Weights of a small GPT-style language model, trained from scratch on English Wikipedia.
Size: 13 layers, width 192, 3 heads of 64, MLP 512 SwiGLU.
MLP neurons of a small language model. Each row is named by its layer, matrix (gate and up: input weights) and neuron, and shows model dimensions 16-79. Each number is 50 + 10 x the weight over its row's rms, rounded and kept within 0 to 99. A neuron's up and down rows have the sign that makes its largest values positive.
Before each neuron's rows, "fires in" lists the words (lower case) most often at its 100 highest values on Wikipedia text that the model never trained on; "fires after" lists the tokens most often just before its 100 highest values on Wikipedia text that the model never trained on.

fires in: "states", "rus", "means", "sullivan", "full"
fires after: " United", " F", " R", " me", " S"
L3.gate177:36 51 37 40 48 45 51 36 51 33 62 48 31 74 49 48 50 40 51 63 40 39 70 52 47 57 45 40 36 55 62 24 46 57 55 49 63 44 63 55 46 44 57 36 49 40 54 57 57 46 44 47 50 37 36 51 37 56 39 45 51 41 40 65
L3.up177:49 49 42 61 36 63 54 40 41 59 48 57 55 52 51 65 45 46 62 42 67 50 41 55 67 56 38 44 45 39 65 57 46 45 66 49 58 46 65 50 43 55 54 63 45 34 45 62 56 55 25 46 57 59 50 32 62 53 48 54 34 45 67 41

fires in: "which", "that", "what", "whom"
fires after: ",", " wh"
L7.gate209:47 64 50 50 48 52 46 47 37 39 18 47 45 59 40 63 46 70 39 35 52 19 46 56 46 41 56 52 41 45 29 49 48 46 42 60 39 49 77 54 51 60 52 57 62 60 51 56 46 47 66 49 43 49 61 41 52 46 53 64 46 50 43 27
L7.up209:55 75 42 43 47 43 54 60 34 58 46 36 55 30 37 46 40 59 46 40 46 54 50 57 50 41 45 53 46 42 47 61 56 61 48 54 40 37 53 46 36 43 61 57 65 58 66 69 49 39 38 62 34 38 36 43 51 56 48 59 49 61 61 40

fires in: "you", "yes", "bronze", "year", "triple", "never"
fires after: " Y", " y", " tri", " b", "-y"
L7.gate215:52 57 35 64 62 48 44 64 51 58 53 53 55 45 46 58 44 59 43 51 50 51 41 57 68 44 38 55 51 52 45 57 50 50 53 44 23 38 50 58 64 63 52 40 33 50 58 50 55 55 42 60 43 50 42 53 43 51 46 43 60 38 39 53
L7.up215:68 61 55 59 47 70 57 49 54 62 44 49 56 41 61 51 38 55 37 35 54 56 43 58 71 42 48 65 58 42 28 54 65 46 54 49 33 36 58 70 59 64 43 48 53 50 55 61 51 53 43 44 55 54 45 44 53 51 55 45 62 40 38 33

fires in: "which", "who"
fires after: ",", "em"
L7.gate269:51 45 54 62 40 46 46 56 45 50 51 41 53 49 47 40 47 51 51 41 39 62 63 57 66 58 51 54 61 46 38 46 31 61 54 34 46 60 42 47 40 57 57 68 44 60 61 52 44 51 42 41 39 42 76 47 43 45 56 46 53 59 41 37
L7.up269:46 74 72 60 37 41 64 64 42 50 45 55 48 54 37 47 50 58 51 52 50 49 61 51 61 45 60 37 48 66 51 52 56 49 44 42 56 43 50 41 32 53 39 52 48 39 58 56 48 57 61 44 61 26 35 50 54 57 45 57 48 51 33 27

fires in: "united", "according"
fires after: " the", "cc", " S", ":", ",", " acc"
L2.gate264:40 38 65 61 63 41 45 54 50 49 51 53 35 55 42 42 36 63 37 47 53 37 42 59 51 28 50 54 68 72 60 45 47 54 40 42 72 42 57 49 61 56 35 57 32 44 47 59 58 40 65 49 54 60 43 32 57 40 41 55 46 53 50 60
L2.up264:63 38 59 63 46 34 63 53 66 51 59 53 42 46 66 65 50 64 60 47 67 59 43 57 40 63 53 28 35 48 48 39 40 57 50 51 55 52 49 47 62 41 48 56 39 51 40 45 51 45 44 39 59 55 55 58 46 59 63 68 60 34 57 60

fires in: "sold", "just", "challenger", "west", "rather", "soldiers"
fires after: " s", " j", " r", "w", " K", " Ch"
L2.gate494:41 54 56 50 41 49 43 47 44 38 42 40 54 67 36 58 55 49 47 60 37 52 53 37 59 46 52 42 43 49 49 30 26 44 50 29 39 69 61 31 42 45 40 56 44 74 53 49 57 47 34 62 46 58 43 43 43 38 44 82 41 64 49 62
L2.up494:44 63 63 52 48 43 37 40 56 47 48 46 42 54 49 54 61 53 55 41 55 51 47 53 47 31 42 43 55 59 58 51 42 48 40 44 47 58 61 51 31 43 46 54 42 55 66 63 48 40 41 45 65 62 34 53 35 45 33 61 57 49 32 44

fires in: "tour", "rosa", "los", "release", "mosques"
fires after: " T", " t", " R", " m", " cl", " L"
L2.gate491:51 57 59 41 48 67 30 55 39 49 50 55 45 60 49 55 56 43 49 43 79 63 43 56 62 65 47 38 57 41 35 34 67 50 46 54 51 32 64 56 47 47 47 40 48 45 61 52 33 39 53 46 59 45 74 41 59 39 45 55 53 53 61 44
L2.up491:36 70 52 48 46 40 70 70 54 31 49 56 61 60 48 53 47 48 41 45 52 66 44 35 64 48 38 68 46 53 45 47 39 35 41 75 52 50 60 38 38 39 48 66 52 33 41 71 56 45 56 45 49 42 74 41 29 48 46 71 46 55 45 52

fires in: "first", "country", "time", "engine", "engineer"
fires after: " the", " eng", " T", "-", " –", " t"
L3.gate164:53 38 50 51 42 47 42 62 56 61 46 47 55 66 70 62 51 42 53 53 41 50 36 38 69 67 53 50 56 66 40 41 47 51 20 33 50 44 59 55 57 45 51 46 57 43 69 38 62 56 63 61 39 52 44 65 46 62 47 56 43 45 38 38
L3.up164:45 60 43 43 41 58 42 48 61 59 54 73 57 48 60 48 45 65 44 35 45 57 48 41 64 46 65 48 73 49 29 46 55 56 30 40 64 59 53 58 51 46 51 62 55 62 50 59 57 64 43 36 52 57 48 38 35 66 53 38 65 27 49 46

fires in: "but", "so", "software", "do", "doherty"
fires after: ",", " D", " S", " the"
L3.gate81:47 67 50 31 43 57 69 75 52 28 48 58 57 38 44 48 52 64 54 41 51 59 49 55 48 36 45 56 39 44 70 46 56 36 61 61 53 70 69 46 48 34 49 61 54 55 49 54 55 52 51 45 73 54 48 46 53 51 47 48 53 51 34 50
L3.up81:44 71 37 56 49 35 43 75 38 60 72 45 51 49 52 36 60 61 62 75 44 62 50 52 37 22 63 39 50 39 32 57 41 51 46 66 46 43 51 45 46 63 52 75 53 46 42 42 53 40 48 54 67 49 47 54 48 50 54 60 42 42 39 63

fires in: "0", "2", "5", "1", "6", "complete"
fires after: ".", " comp", " pro"
L4.gate247:50 58 64 37 43 62 56 49 39 58 37 48 30 45 71 62 38 49 52 48 65 54 43 48 34 43 55 69 46 34 29 74 70 50 49 42 41 61 57 49 59 52 65 47 36 43 30 42 64 48 36 54 42 58 45 46 32 50 53 60 47 37 46 60
L4.up247:54 41 63 46 44 51 41 27 51 54 53 61 43 49 29 49 52 53 58 48 40 54 33 54 46 47 40 55 45 57 37 45 75 53 41 68 60 31 60 54 53 57 30 54 64 43 44 51 51 53 37 64 35 56 58 53 50 44 57 49 62 32 54 55

fires in: "a", "the", "ranking", "elected", "an"
fires after: " is", " was", " r"
L7.gate248:37 53 65 49 52 44 50 56 56 59 32 39 57 64 48 44 56 41 64 49 42 38 47 51 38 63 56 40 51 37 76 63 60 59 66 49 31 56 51 49 68 33 44 52 71 61 64 46 65 50 47 46 28 48 71 57 44 46 48 36 35 40 49 65
L7.up248:43 37 54 60 53 37 49 44 62 54 53 48 57 45 50 61 42 48 50 50 44 40 63 39 42 51 54 52 37 37 61 55 80 55 28 45 44 52 54 52 53 28 58 71 33 50 48 65 72 30 56 47 45 60 47 56 61 30 48 38 49 48 49 40

fires in: "of", "canadian", "barbara"
fires after: " one", " part", " Bar", " Can", "igh", " Geor"
L2.gate444:43 65 58 53 37 56 50 58 50 62 53 59 51 46 49 42 48 38 48 64 58 38 43 43 53 52 64 37 51 51 45 46 60 44 70 45 59 53 55 52 44 47 62 51 38 45 49 54 61 38 49 55 50 42 67 58 52 62 48 30 59 60 49 38
L2.up444:61 45 51 74 56 42 52 45 24 47 51 63 62 36 49 39 62 29 47 52 45 43 48 61 55 61 54 56 47 65 40 47 50 56 47 55 64 39 52 41 48 29 42 47 53 50 51 61 45 52 55 46 58 47 69 63 53 46 52 62 71 45 43 57

fires in: "of", "majority"
fires after: " one", " member", " part", "%", "resident", "ajor"
L3.gate404:64 46 40 43 48 45 30 63 26 54 58 53 52 39 50 58 47 51 63 48 47 50 57 49 70 47 39 51 38 45 52 51 33 55 32 40 45 37 53 56 55 38 67 48 29 55 69 49 55 44 57 46 46 76 60 35 27 37 58 64 38 54 49 58
L3.up404:69 48 56 58 42 63 45 40 29 39 51 41 35 34 55 52 68 51 61 70 37 60 54 63 43 47 62 60 60 47 53 42 41 61 65 58 39 42 49 48 41 33 53 61 69 32 66 44 62 45 54 30 53 51 67 56 60 23 54 41 60 54 47 42

fires in: "a", "an", "islamic"
fires after: " is", " was", "am", " dist", " inc"
L6.gate59:34 58 64 50 54 48 48 36 44 50 47 43 51 59 54 48 28 46 53 41 56 62 61 60 39 50 45 65 65 49 34 45 47 57 42 56 56 46 66 42 43 46 38 51 57 68 22 49 59 44 56 57 53 42 65 51 51 55 56 50 48 60 57 43
L6.up59:62 45 46 45 53 64 48 43 41 49 52 62 45 44 65 53 56 55 68 56 56 47 58 39 68 39 53 61 50 49 38 41 52 52 45 39 46 61 62 49 43 52 48 36 43 64 60 54 57 44 47 41 41 62 59 71 53 59 46 61 33 59 35 37

fires in: "moved", "texas", "tom", "room", "troops"
fires after: " T", " mov", " ro", "ro", " t"
L2.gate504:59 60 15 47 35 59 46 59 73 56 42 48 56 58 49 38 40 51 45 33 45 63 54 34 62 59 53 43 59 53 37 43 36 64 35 60 56 60 70 32 59 48 51 45 56 54 56 43 46 46 33 60 61 51 50 59 58 46 43 45 41 63 49 39
L2.up504:60 40 29 37 62 41 40 58 79 49 32 36 43 75 54 38 34 65 44 34 39 42 45 55 65 49 49 39 56 43 45 39 58 44 29 46 57 62 55 27 49 51 62 63 53 48 55 54 49 52 34 54 61 45 46 54 61 60 63 58 52 56 28 39

fires in: "full", "further", "famous", "female", "type", "illinois"
fires after: " f", " T", " F", "f", " I", " t"
L4.gate500:54 64 54 50 40 42 60 49 49 65 53 53 39 52 71 43 34 41 48 58 33 68 46 54 50 47 41 40 36 46 32 39 64 37 23 42 43 51 66 31 52 60 60 53 45 32 49 40 43 38 59 49 59 46 70 52 45 83 51 47 46 63 57 49
L4.up500:56 40 50 41 56 51 49 42 57 54 43 64 48 43 49 51 40 56 33 49 60 60 49 27 42 56 35 64 68 58 37 70 45 52 52 42 41 57 41 60 43 38 52 37 54 48 46 70 48 43 65 50 62 57 42 49 45 44 63 53 56 39 36 58